From a checkpoint of a small transformer trained on Wikipedia: no biases in attention or MLP, 10735 steps.
MLP neurons of a small language model. Each row is named by its layer, matrix (gate and up: input weights; down: output weights) and neuron, and shows model dimensions 352-607. Each number is 500 + 25 x the weight over its row's rms, rounded and kept within 0 to 999. Numbers have three digits each. A neuron's up and down rows have the sign that makes its largest values positive.
After each neuron's rows, "fires on" lists the tokens most often at its 100 highest values on Wikipedia text that the model never trained on; "fires in" lists the words (lower case) most often at its 100 highest values on Wikipedia text that the model never trained on.

L5.gate457:483525485451497458508494503505553507509543486491474478522517512514523472512498487511546486527482514514500506452491502507455513496541484489495524472552520539516514467501550528482454493485438501535515476501446468468516486465487479516492476512470526458514480476562576491472523476501446488496539484480535504488496541524492452526509503515529518470482541521466506499499508523477518479517483467482460473493473505512510492501497516513512465474538510549490533483492514532485515497483462482513526555505531498490475495495550486529501502500513523515481468480510525551499500480468511512508461502503535478516502453547556518496524505487489448491484458492486460507496471490482519503455461471462508488476527518446460498498478523498544507505479455509523530451510438492490499537447507482
L5.up457:526535483514454506466458490446513520532508501499496562514511474499507520543509499537511503468484519475485483529489498455483509483482488503484517492494500515489511486508520503496483507500503542498497522491514452528482543470518546457524495478492527531525501524475498535498449524541502540482505527468470509530496504507484518486474502444556490484522531529494546546517498516526468416482530478515495478496484495510431493464509483481524481512515495495498517489573481566460496540497565488490485530517470547528484495519518465459535512519514522497517477515517567482541480544496492495506514492500511485531500496499504476491535522507514509510520454483513459467537487465520507542505493535478478512520490482514545470501506502497501535508406517452543538440507562523512510514506523498
L5.down457:458501470507473499482454473499463491507505540470512534470530456486466537511521449462523530474506502503515509511518494500524508476438550477493485494493494505527487518539499483481528535490514527545527523507493504496470528506516509490491485500549499494506509491490443514468495454527499489530475467502464521530473480499496504482502469477529498532501512460522489478468463518499466447449505460487498500458505474484524531518532502502517512480532511520489512512512483494508513502464461498518488462476489485493509539503517507502526494492483523526537495487549515506513530503511484575528495510506469536502440473445537527504480511473492489501539467493524453487497478511471530572540496531499518511512453505497504490484516493505509528480464509484498513499563513464462500528510488529
fires on: " of", " among", " are", " were", " some"
fires in: "of", "among", "are", "were", "some", "many"

L5.gate1078:515477516465497502481503473533505469501509504507519500479491479564453531533508527495487471517499466524526511512493509486541469495499523537464465490506473511488515493528491509470488554491515504517483482559469487519480481508496506479471511489556457479489485509491556548468477540512502503452466500509493501490462522513473500473519540557497482514506539497516531506560537553493526509510520505502440521480457545490500545548478543514512493495531518510484518513518522509504509535510552492552504521504476523484421442490525508465538482508495492523469508488478522468504523464557497492458487487504522532486480488481471463463514496536461491496469459490477516500542495506456478512513459448515506540471524493450502494554513488504464468489485513507498537519473472512523505505506451493
L5.up1078:494507513557507522490492478524489511509480502518487501518496475488493542473538493533508529500532493523511448498517508498476472555464458501486456472535509492451518520499479485526523515501497521518483492502463457502442516481502475487467476503520518529462508494466472505445500503499488449509507519486506506523504522493518532539503471478550480558536452507514525476518533472465469492501457477479500566553495477483532475499538458500454481503513504538473491520489537524494528480512475512504531488519472532462504481499471492521502473483475492505496524537532492544519546498489499436490486488472533514491491480496516502472506492526491525507460506455453476536481507512495464513490481508508491484482525512493482499494477446520500468467533511519537467529497481527468492494479487518
L5.down1078:472502502451521486544541488535513489520469518506517475521521506471505507545503530490473540521526490474525501479546516495505499521486510513478506489471498517522519513462530511505460505504512445528538481503498578476571503495505503489480507484462485491489490507533541487502483520479515473493489511481483469519499505502533516453499501533487516472494524498448477455449490523465519471562467535514524474511482465499514502498514530445516468513510506513526509531536503505525472537498516508495528494504498496484491503537495496508500488495499493490519483504493535513441529547530504523517495497509482495522473481514504519496434486512504485522532521521489523459516495489448483442525499467471519533526502491518475489526490508511522534505488474497450494475477564525475474524551496521
fires on: " a", " an", " and"
fires in: "a", "an", "and"

L5.gate328:500505489497549485481503492556467524507508536506465481480486530520531474516478521502514525536494510521529436518553498528453509469529501497527520520490534522441498518508502513508526530471500525479477558464510506463503522448485502471491487517489512501507535511520517522508510503508513504454486532463490483478485513447533501497485448470510525501540507506541501490541514484507546513545493481515509478519478483518476473475517538496541515496471491549527500483510516438498529511513508509462487497485547520462508480494508516510500499443491529539484510470462482493523520491482538472473525521473450510535522536447495528495475471492497453451502511524499498474475537511499488507483492477479503500498459517488446538489483466502484522497508473498482521515495474530484505539501461558
L5.up328:521513467525509504497484523502473511473529511470482511480453486517543526506517485471453478546488478553483491548500529491495494479491534501464450503490518552529514521500491517483516474471485506536520507507522488508520493490513486512507511517480467472474514474532484510505504501510527503531506474501474483543496458506512458483479533490480516465497525546501519500496482494484509473487521520452469495528493475450482492521503555501489531453492519498514449470529506523503475486473498519500491532528526472462456512478494474503486523489521566467460480536457452484518521532509506458454480467472515480536480574483499479521476483522531481477476521544455468497497519515477487434449502474518521507534505502510513545556493467485504514490522506463490538474503463494498525514492455489
L5.down328:460488495516543476457496486514491509478499524508463468471540500536528428490505488510498486518510521458532496520511481509486494519502509500499496515474522486523559515515495488482499532496496517494513491484491472492488521483476456477478500576469493545472505491520499501501510564494487553537503469525484493537520520485557468468496473524500470504474500518527515502487520507520503471520495497521503470496529493505496473495526522493541527466471516491488497510500522501517467505508513469510505484479496503510489478502525524497510506474534553516489514492468439481531522468499522455515523485519503494513515483484488465496469550557530477511497527482470491477485511487501477571455493552501527526487504460535466502490509491523487465521515509511499515513500520511489493505489503551
fires on: " may", " would", " to", " could", " will"
fires in: "may", "would", "to", "could", "will"

L5.gate883:553507494461519488492513546486472501537506467501494507502506518482481541497488493503517483491439504479515523512488510498531494495515517556494529512539494443500544449498540502504481508499524463482504484504464523486465519472455535458533496482471455507455476508481495477493547509500493504478529494493475506509507466500494531470491514485480493517508498501497488503515528481507539531521514503502510497429499471549465535499500462491482524505526463520540461486506486471511526467533521514501489487480515489514509462478491526494502440440475474472519528504498509452460480573498477507483469488510483456509481509479461502526498441422456505519497489502526536522498454459476507508536496525497516483483525507481504488475548485519490484537497502507523452479501507483494541502512456473
L5.up883:494495520531550496537500519468519512529521540461544512464543478475507472489523550509516495518497578497480493528500468494509501519485507510482499472544486422472495518480529476477495486525491503501520470481498529530484524495506507459522491503473502509482496555489482517455486509522485525541509472500516514476487514532496498545462508509486459489508517545514485536441491467547492462512463525435479521498512463503472527526546508481519519527503485497472523492487533503454511479519495494442500524496517533479467540509505488527512458473544511515525498534492445549436496490519504474504497503518493547490514518445510487452552516516506499527550511491541494522524485495477477521475512527547502494536541515453509494483546495507515488501498532485515514498450487464487485546517455475
L5.down883:455485503497530533473505515482500493522521474533513487541486542531485497452523494537514480515500447487520514498492538520430484511526529519530456490505494505490501515519435529518528514524532514503497521511529487488498515517490527519477507501516481491530498479550489495488492543508491490482528505517431524514512494528486483461534515552505514522446469458476468525541505512510511529516505489518523471458500515513496488507494494495466508533496527521505512497480505493543497501498530484509461457486491460450494471528496524518496484465486480466517534521467543506507503527531490515532494488500464452485529494495490498515465520476552450508481502496490511490488547459469485418487517492478496518471524500550469508528472480480489500523498496528467452521473498499516500495528500475
fires on: " his", " her", "'s", " of", " professional"
fires in: "his", "s", "her", "of", "professional"

L5.gate1190:463534525478508488470465518489483559512483521517513529504507508480458557540475488478519468478516507480474476464508489495516525518457516527515526491496476524510509476505473472442510529509518521501470498499499482516465489499510449486546526537506473526510531477522514488517522491533516495461479500480486476478447528529506483472530453550513524532490504528493486480465515481532527496518493502496496518488519511514493522509539510447474507512487465526482506451510477455518486538502495518525509495502523476505527505536451502525506484519527532491505543476516452509452487508528497483458472522531494505482484516519480512488507493519509484506481495523508486470496511490483502490527469497530523509484516495485482488509505483503456516515480478498494500506477485512523489507517487519
L5.up1190:468455486460514497548466492480476485421491508485500509522477481555522493489529448480513482532489531501482487455518543526502477478432461554473508503508523510458514500536438526466486486519512503477503503481478477472508465531471484550535514500490467503490534497465491495494505496529528491486535470517538509490494495513535475522501458497484481498505472529499539494497507484518539486490478534483466503513500530513518458500533475469532498553508493489515526490499509542471510513491454459472484518528497475457518518517540514490479534546477476541457520494503527493512551492495466530485520500508451484471494514529522498527533537514512495517474532499499489529482496513446496493501492474487468511491456497516480494514507479494489530471499470526490496484522509480493482477504525498
L5.down1190:511514473555511514469513518536508513504527476469496492477487500445493494472504478492499486515495480528511482487468490477497513462500506531495521445540517494515453510506521533525507494472505501487524538471441535539494508500502510472534516479493476457486479514522523556508491493496498506501528494503491511523533495501515499525545535563487533483479467517493508535517458547507466516488503525471466519492486494513497530469537532491476486471467505504534488513512511487503490500496516502484547523492499491528500505460496534482522492496456523513519533485508497534472538551530525500506513499539510506495478500487461458471507506442512475489515469499529524539435498512488542546470498557505494455539522484479500485516544515525479483553510511481555487517470482483500511524485503507
fires on: " would", " to", " could", " can", " that", " not"
fires in: "would", "to", "could", "can", "that", "not"

L5.gate277:488478508480501484473531465514496494522485517520499483476527490493538497471514494510511504503476513486543495517476525498534483531483493508525509499534510492513531479451494521504561478529483510533509494525508487494492474547490480519512520484483489482502475525542495483490505501501503524511511495506527469470485477458478483437464515517509508520469501468504479500486545524511496505543501484536535484478520529534502477459516513503466505501502557502487488489468482538509508442498500486484485495513516523509481483552522491491456513529484490520491483520507504530493515499511478457495511508498492513454487504482486500488490478503527467502502451498477509489474530531530469514495520445524496529516528522508518500535510429501524490544561464474446520517487516531462547524533512466
L5.up277:510472551552486487476509518510494503511528460511514503489514447519511523509464474515473518467525500511517495435482478543523488507499482497511460486480431518540513516482545520527545500480481530518492490484495524459533495529519526499434486537508483538465535490508525508508473516499528495494531548485516489463508491494496493459477501517512503554466504496499524450523449485516482478489452520519507554515495489488529516488536517521506438443512494498538515503509448481518520512487472467501477518490458499513514535545485550499489514520488497507512472492497502531481474511475475479505506488515450490494515463478529458521487478486491475462487527517468516495508485461519516547531485506501524473471443541496508504481476497514480467503534536511448546496523515468502473484454510556
L5.down277:500514550511491475511492484463459479527467491498463456509517532537392498486519471505505491505531496527515503508492473470530509478520535474516475509472525497482457486465512473489478521555476486488466549482481527503510528479493496517473536499532528523518496471522512500472499454518499487460548485480494543478510551507507497509514497461476546466532512510482504506520522497504529504499489541495462465525496498478526485505495487501490508457506485487489503548520510507475517499489447468508513509490552506515489533516459515481513525492493453518556510512497496488528501456510498507494511477512452486503520474489486525526467461493488493510509468541470483496498513548527562515499487492476483492531511520529497461502521524559520551458530509446519510477494460490506461504514488503
fires on: " of", " to", " that", " for", " the"
fires in: "of", "to", "that", "for", "the"

L5.gate984:480450477515477535475502481498515510473492500497522531499508508474520524506505482464469522499449524505530483483498463496493476475504482477516578499551520508494480516518503535526488481504503512442492463540527493447474525444492502540491444466476499481498514487573523513497492493501527508511499477509511497495475489501498496514446486489508499526499494499508530505517488504503539506506486501470506486494461530518494447521481509476517517496485482437537474504543500479509495469474460460535518486475522520513497476480496516553463481521515531510504503508483418495477532522486504455503540468505470475502480491525495490473510492496480447507505505474467525522463535528519527541445505508486469473528513502554508511525484495505492478464494459476488491498517472539525485493532466504
L5.up984:501518432536487519522493488475505502508533498493485544492494478464470503517466497487481494533487482495503493502521517504549523546506488526546481506483491515509479504505478524495471553525539494480493491472562504472477457471461453525516501471480508501508535480451471533504549513478492488454489514501496466481472549545487536510491529534455493509514485508468480473481553493527444478511512492477515475469557502481451514520468521528527508437490472497508489475466507521495491502488566461558504514500482517482511530469504482534522502514519488481492487482523492462466472507542509499486497500470462485458457521489487463503494496477491487517501523525456483530540485498498466508507518511522514485487501524527499489497499468485490508506496474512501501492538492530523457517497522460
L5.down984:488506469499499522521515491533494523496478525512538492467514520464509516526492498501476503505503552519489457509471514524500525509485470494481540518494460499530466502471508534494496507488500530458493545534536521466497514534486517514487495530470543499558534472533516497507534499555485518483557497507528516498543543497476458509500496548526482483501495481495491450489515474535504507467486491512505522478519483531504507473503513474509419498490488511500481499537512490498502477497473479491513460488512495490519514437492493492483504557474527508518518537507527494493499531517529548533508512482480471518541483548496478520506465484473484460494494505524460552520493488476480459519460491542521475486504532544458478505483481501472535483494508507500498499542524495488432515503500478
fires on: " can", " would", " to", " must", " could", " re"
fires in: "can", "would", "to", "must", "could", "won"

L5.gate783:518518490493491516527516540481496491497506494465495485493448511514505506507505509518496485499520517487471467465498544504448524479516509519486514520499509477455503488487466523460534483536461510514493511513478521524468507480461500498541482429503491480558492509481503503497489504538564490507467512503468520517522536509477488506489481537454499473498507467501485517514508491491479500509559526518479505486492494547487512529460487541501526514499535525528517509489497525472489465486537546508549514512549520498525512503534473497505491482503513452511497507528514520490491526463560486477470496530496491482514531477464495530514467507512510490524511479501493513502548510500512515504549564521544470532500492539518520497521493493503479515489494455532493551477464517481549490478503487
L5.up783:500495508480467482534471521497469521474512505459469511453480492535477519512494510526520485536519526496478497460534532519505521463511570517477481518519492501512476483528475494481519474514510527517490504503457546520488523505462505507553491520504488464547523486515541499512500538476514493479469484524502500516570521493490476487484499538504490493472536471513474501490484521535477502505541498500494453581530508477492488501441505542518465526525477504503534533473470503500492492505506492511523490538514489520485532553514513509473520513508506481519500511525536490487545528468507496538464463562477509499494527467526482525497460465504456522495551507479506495528528534531533518500554511535539485462487542538496508504478442435497466486492479459539514515490492534488519484527540498
L5.down783:445508495511522499467551522500522485488495503505499501474549486476538483482483507503505554526513497435557520490484474530516482469554511477536495558482481479487524498499477513480499525488500463521498503536502523471486468484493547475560491458494470517505480518525475514490510518479487500548551523514480444541489491491528520501493481547527513475462469485451481513488495475515478474473492485513528497447497478466443473528490452497552518509491528468513513490504500498478526517528547486532536440500510521491475519543493510502470452494475504461485517437467471540485450470510523491485469459483546505457483500494491534524482487503525486552484510536524528493528505507470483479515526514541453479484537469519521521483473547511536524533489501495469511483511511472475486484530450494
fires on: " the", " of", " and", " its"
fires in: "the", "of", "s", "and", "its"

L5.gate901:534527519497463514546498483494504501492495531494455510495484509511531496518496515471455557513501499510441482498475489504494492442495523513476480469506526436484538523474496484496546509509568475497506513494504549519515565492470525554510522491467488476483491482505532499507507507492520549463465541448481514480482470525479455495463501505487511508473483512460492494482488483505501467492481487472462523501479521502491522479477549489518530521532511502496480531479562489521478492509515529455490460518557467510505528492504479500525496547489524488524471517500496501506499500507489488527473534519472532488473507498511516478465487465479479507503532473485523482526480519507479509488454515488505507506525539523528524487482525488484520458533488554464456515473528512483504491496483494
L5.up901:503530487440489477530503500486491507509474533509515516492486503503558547545520500480521526471502558474461506463499492496542484415495491497499501547537498501527507509472485520527567493515521493470494515540473527469501473502503559564499528475465511545456529514534499478500500481509460515520480494480535488485508479455527471508513474527477543502453505477463519485458487501514520514512513472506518488478499492482499502500487520478501493513544489482507520501450519500510503470484485536431454531496522498535539524498549475536515500514486530478514497479540496474508470466487471535500473536540443471462473477504494481467454441450504466489486520499509484505505475501468477548527477449509486521483532503501482509480513474469493568487534481516490479531486499544502473486511473502
L5.down901:515560511525481493555519488516480474460478495493518496508501521468511505507486483468514518481467501488473508482442476475493467508515507524503434527501521520508489505482476507499494530475480503483528508498537511492475528519496490498469518572477522508489516520487462484509487547526519548516503504471502499494533451528523488487506492500513503447494530546523511517494508482492466484525509516528526474473469522498536466504504527491543538496459504446501502500481492452527528529492506524501517460456485526489486490498469485508451495484531513526510494496465508519535518467480509539498458486486496554513523512493478490497474533503512506497500521473480522482502525464479459518509502560476520489513504524508498519480522513487527495499515477515484497544472515485501498506476494490
fires on: " was", " being", " be", " were", " is"
fires in: "was", "being", "be", "were", "is"

L5.gate606:513503527504501558504475521536514471489505499464467479496490490478552520446503483533497525532484496498483520438485524537513481515491527505528509485526483467464511507490478449522535484552481516534492483490458504479483469494495512516504516541492515497510506525543475491448473518517528558509485553470499529516520487518517494442455461534513494479487487480528499502465490484509473529528531516524521551534461530494485471526458477511480518513468481473517498515485469506521490545488516469492479535498510507480474503490485504453505515572495484522530508520494529512527474489531534506471484511511490513481517450470505498509450512481436472535491492524484522542461455463481485467495491484476511488497479511481481501486464511454468494490461458515526458516514482501501506495504497498
L5.up606:513459480514468455524481511497504496484489549478460471519497525522496518464495519478478508498467543480478509479521529492484495466519505479499528534533505505479463494458488452519506489501480512476521532477482515465536474545559521497502529474514468465478523475508473501522461483510448486474513473500471531451490513506491524507540505524519506509495418550419478486495475472459508492518475488506467491520499507533506523482502464474439525508528491537493578524491520508481551496527486517483491526503458492510496536495484487491517522510505479455490484479480467482482509507519500433516524547513480510473497511493482464481514522472543528488496511495487430533537479527508515511527493490535522486521487456563532504520500501512475497493470525463522495496482536547537519480560531479
L5.down606:479519510455523502491542478497489522520503516505501500491448488526539495459498538492479480515477487550497502543474515494491476504493522490507460503509520494452515524511504525506495484467524496507475465508493515552510518513452513518537500556477509530458501540536513427480514532462518534524507494494504470540480508491508469501451488499515500485515525482536522499524499506497502498532511516510546509515543486515573506481525536503519478501489509496508477511505469503499495509496544468532482488470514510488522520539460516483515499480498506492487551507509519479497507515503462511477489510502489497495516522515471547472494461534492467510436499529510530510481520504523446532493459495495492498481469537490500515486496540474526486519508507505481527464510481489456435496493495548
fires on: " was", " when", " as", " be", " is", " were"
fires in: "was", "when", "as", "be", "is", "were"

L5.gate130:504496502490506498516512521485492508556542509507487478493477516489521493523517507482479470517504529522488476508443533510482463560511488484490531517498524491530512511536531492480504502513479507529511490523493476458509474457539493529494514523518505517487496517457481514496461500495499499552533495520490454544470492484499482520511501501516478465536535547457478507480513478484491483471473508484496523474472500475480545503523529520455500495553505507498457530534471538476531535484525462511518549561442509468493545508512498508491506468513480495500527457536473523528457468516462527512492551560507484477566485494515470489509504461523528489518591526481476445509499541491492504464461473509519535474478515498510483492520438510499512510530555509525543531443531489513487530551476470
L5.up130:468450490500482484483504519524499458458468495491507516520478488512501448510470481499500464492509501479527508450480542454494491487516496512527520481517502512506516489489490540478528513458533527476456543497512541474462527537440515501517491536534560508495516521486480507531515514519469492451509476452508535535513542505505519471507512523548510535455518502491509457480497508482497471493468481511510502470520523457511464505490494500513483470464536472507497467532532440516500449495493459455470471495514517489546484477506517490501523474500517479497518534483511517493479534501470484509469523518501531471471530490519519505484505515516456493494495465485557537509491472489488470499525480505434468515500506520511492498491522546476481503483464467512510491538468469534521459502546514
L5.down130:473514542490465441439515507499468495487496492459451484483485547449530506525501508500529503517542491505541472468478493505506511473477494498484532492511502513516500469521504479550453490500510522503566504489455470512507581503540486510497499516524461505529500484515512561483485491489474513531528544487470495513522457540503510518487471495491504478512498552537529487514478497502528498481518470516505523500505529522486536512520500468516568458465474485484507526488491539521518512477524508509477554516481458461500517510484490463484483532467522520529543517530523506529492513450517478489486543503457474505502533462499523461515479469469539483485494511500502493508495486478494570528487526466507489496498466512490490518524520506504507516535533548514455508535519527519542528469485541
fires on: " to", " and", " by", " then"
fires in: "to", "and", "by", "then"

L5.gate344:539486489505521507504469501505494500487497479510515479515511484467508556508464492511505522463477494536480464473503488501484542532506487493502498483506512469529505570525504491524486534502535517505496509499502521476459495462511499443448491522497481469477500502508521518525541563450459500488495506454479479492507473498481491519520484491510505523504518513510498558509501504525497538485517511523503523515450498501473488473469500498476522455461482534493476475493473499491489528504529461538505538550551481516491476487519499509448457511533443530513509474505490516504479499500485482513441511513478498511523501523528511521507474500482473507505478512496524486479510498475561498516513525513492471501495488530496530430553473544521449533435479474491509529527515542491502514464496526
L5.up344:527517511530500509506487504537492546484480499483496480481475502541509508490530496455513477513485510511486506469516495488467501514502445503518466523517512519503552526469478527514477509465516485514516518519488468521542482525481541509549496470548464543488482509507486513535522475495549456483489522507535468474496467514537503496521496530493525435457503548518500515506520481484419510511483493515510461539439518483473515516497506526510540437478493477544503483492513489460490448505493545481460454500472480533481519504528517509473498506521531465485542532522511527530510497466495484501498506506527507499493521482480492485491503491478515477502525506503529525513481560541479499463497504550494468480550456501531494538471501499521507500473455498523498503519528488494516513563509544
L5.down344:465469528481519500486500512488520493487535470526480538501488521448496525499500491550554499473499503485513509544470503533463498494499524499544540532458474504507475460499499459489483514517488536502499514508548489505456508497489494497492469467499529436521486455489448461470508508503479449490472507494501517552469531476505511518507511462519559537503471520488532500503496493474528443455509502453485487466475495512495442518480528478463478525506513500514476499474496529548498537520476470527499530467503452488483510514499500490499482538485465502536477481519487474491465493538512499475514514498477509509494493437538535482493524522494486512495481485515476485435541433500515535463460505490501550517523533503475488464483491542486522545535494485494497510499517522475484505476449487
fires on: " in", " to", " United", " on"
fires in: "in", "to", "united", "on"

L5.gate46:511489519516499458453490465485478478564502465486506505489476485503513542532484504492511462541517510477449509495490507524475519499532500502515542454474498511458536469505512517541510520506469512486481497536497491495508509452524505499519483500506491494476538499556497513456517526443466463515502415518516457511518473473498511530504510499443490514478504487504513488517500529485483508558485463486510541511498484489519542487492536499467500502506507490486494520478512465535490503538485509535494528500515448519491482473532583512502514513509568512492507506515502479505514492506513517510455536515486524497501442528515520462520490480522498474489483536503499486501509467477523505459492490480479500525515517460521548517491479461509497474510556496488536524522472467498450529524516515
L5.up46:496481525436484543490434519474460446463488488491460475564503456498516533472513486484476497493505451534507514489502507506500501529511469510485532520533465516483532497510493520461483501474507507539517489491503531537456502467515492510484514500483469491487509498508473501433504495531461517501507496566519486482465496442485497505492514500525487519493501485542498522503465494510490504491463486514535522508476493473465519473521546507516544502513518541554526494492459464520482443499495505502538534570475546531492513483479505510494481493548516486497508475470511531524491484542495518508517563500443495499491537516540500517538510507593483498519495482486554499482494511483517467486476487488504508488496530518547515511489486526516538463521553499477513496488490462484498512509512492
L5.down46:496494518489483510493474511447490543501463474529507538484494463499493508513469495490520526516535457498454530491459492507497534489519536503543509520532492476464487437517502487512504507528496479489460499478529519484477464482454536485524479493494457539507496522465498503477522519483473499519508467479482522557531471520472516556504467476484510531484546523538528539476506488510523527472477508486507484482507466429479498477473494505445510484477546531515509511506506499504472529437501522507523499514449484505475524511475515519574490489494530518430516509543550538480499471474518480539498461486480460547480460474482516493491495486486494493524536511513475512477486515517480553493522456504498483444517512549517489496484513506497481490454494503491519478518485537518516493492510496
fires on: " to", " of", " his", " her", " and", " their"
fires in: "to", "of", "his", "her", "and", "their"

L5.gate451:526498519494483524491522482495460497499493497499493485512524461470537527480500474470462499495466488524513502475464507519548529421545491510521483540469504479541533501550495447478497455531481494507510534457510554496514483480495491547503444495498494474531507502499489529512499511508510488486485500516510498488522490508504505449491509469499538478480522469535535508493552460496533526485486499499511492507472493468530512508527535493519491485476500492507473470484489504494485439508479557468523533486505459529495521483534499489489511454542537551534510507471548543465482461485478480535480514490485507526499486496540484518522496485520508495513494473501515505452483490420479539521490452482469504525511508534526520476494533481465530478526524514513470478536490484493513573452507526
L5.up451:530471481494500513497474494478505489526476525511442552486527463521468490517507502492493472510445523487516499468474486506480480461465503528499512472457502512497545481520471509476505491528521491502498494474485517493509516557516486533477473495491472545556540515536491532480489530522513514522518510508510494541520445450513521465493487499533521491459544489495498461502539527469484487486500517543482476474509518525482521502484550482511466508494487482533564468492477446501514424514511492497498510502489542519484508547504522472490471490512490474518508560508468493493502504455501498495514562508501510512508506460482448493493464495499507524506524444564497508503469531471490527503486543557524503538522513488516491498502532451527475489457500522471526490494479554499528502485520528
L5.down451:529518499479507485505472483494484497491497509473522527492507477502489503505504495463512506517517494522532507522487465510490497540497471483532485491510536462475444504542487534544485466528537492505536526498497471555485516502533554506546476469501508484505497510454507469528510496542500474447493477480500512467532517496515480496487513498499509524524488485551511495515480447526567515503520501539492530497536436526510506498528534493478490514503453514534503496517456493468465497489505492486438514506475462507506486481450498544501524488534492498495528473494508530498472516488456506528506508479533519489482509488502539496459515455495491503466505521511525484467470476495509596458514432534503490491519522500475523504485449512523506500555522486491529487528477495533504502468482507
fires on: " to", " Q", " B"
fires in: "to"

L5.gate1093:531497522497540523468498518477508537537503524508512511511524490511535475475520475546498515487527508509504545489463522472513535482580471534524507499512556497506505470501538484523503531528501543491512485506490539505503519490463489494504516537493515497478477521496464470497488503461519505499475525498508466518473484475487532479495476469488490474447486514561533455482548495517523508515463501463534525553473510540490493449519521474530482480506519496488490508512518521503502496520535530501509484484484558493466532495474498492511514533534492488509474519527508510498465454481521504489447517537505480513509491522488505461522551510530459514491473527511480484505486468446512488471501496531516499485506502519527504471526499502484500471571563529486491514438493535438490544491493516
L5.up1093:502500484537485500522485473537511492511509443483502489518496470475472529501524519484544513512561466481531549483536467501481533478479524526508521543490498513497569520474499521480488536513526477482525481552462532467481498491474501457528509526554500474448558503505531497447505494500493517515457492500474519547520503465516538461536513467511537525516513475516532545549452465456492468525469487483504521458471520494496518449483517504462533473492466531458484524473525513518478510480524498517523512503450503463488505455516534529523453480495470475485502508515514498483508530480501508506520474489530507483499488514481539485510466481521488500514445544524493516460493508485495508460531474489491516523503483504519487535555490506469490519525511494506507524468508544464515485499511508
L5.down1093:540480507478478477479506470492524499486502480518498495505515500489500557516476473489479507501443511513490506548487502492510540495488471504498518462499474513543484510493532493505490498441477487468484564498500498521478519534521460504464447494519498479493470516513492496506514470477483474522515459506494530544512538568476483498535508469541513474507477477511476508464542476491473523496492480522473503469540518486481520522485453441528568475522547508534523485489426515510469513492516497505531482530511489528495537488494531509551503472541493524450503517543538507518516507443528537488516489509525457510491474525485523475543518535519505507481490489542496500509525481504530548488515514538525517481527494476496441515453498434497510522481489506492544484540531478511537498489512510
fires on: " a", " the", " an", " what", " it"
fires in: "a", "the", "an", "it"

L5.gate150:530475502491550503522516497511539552557464505471502496474499481477542503475503538537528501551520515513519545518500514453479498520484498524490505480532481462481486492526545512519498493474494477459504485504517543516529499501500496493481481468491486487502519527442483480525500540480558501545516506510531453519480493445469503489534509507492542446503502498537453491508509475496492506483521499523498488498507505499516565505496479513483504470484497511508481525471511527485516465507541514503472556511525482504517495487497498456458510507509526515479465503520543482519444502540535492499514526504522504512513496498497509492524528487500566537476501438463495448472519514501452496522504485466423497530512494497476528502476473514533456523487494528465501527492482520489467491495473518
L5.up150:504464506510469467487501501511534510511543493527444483480538471492505524483493504530499480503479472523512495474502469489462484510504473502452537489525511470461514479511520498488498510505538507469522481500499529464532503496483493461499531533493506535504530479438498497499487496516501501531534471529529485529501546474499515482559489525502478497519546483471519524529476496516499461442476521531447512512477488511483492491494508491461435503487528490534508478485512575488504481526497506561514488466508494479497441475494532525459461454545512505500453485551489474488497483501555477526508460499503486462496521481486484509490450504488504516452528549486490479502547520490460446516518508476500512517481513498476478482480519493508505557474501505508524476458492497456473492495498536
L5.down150:484518506507505536518483524491488522486488458460544467530493467494536494513541507545503505487473496507543488494493554546516521511497475521495462511513492525511498525512491498512576541490482483472455489514518504514480458509506482545516467503499538490498494480532470468520502503461513494450523504482502512554470473465558511533436536518498479522476512524501504497493487500494486507501539537499490525523502535490511482489533525469516515509477515479523529476452478520490493502453492512463496500493519496494472492498504531541507527495514514519552481508485480481516506509517476499463505518503554565500495494497467493518470533511505525536496497523522506523462483449490524476504480446484483485512537520519493516502547505470512510498472457501534470526518519451481485517509464507
fires on: " a", " in", " an", " Director", " took"
fires in: "a", "in", "an", "director", "took"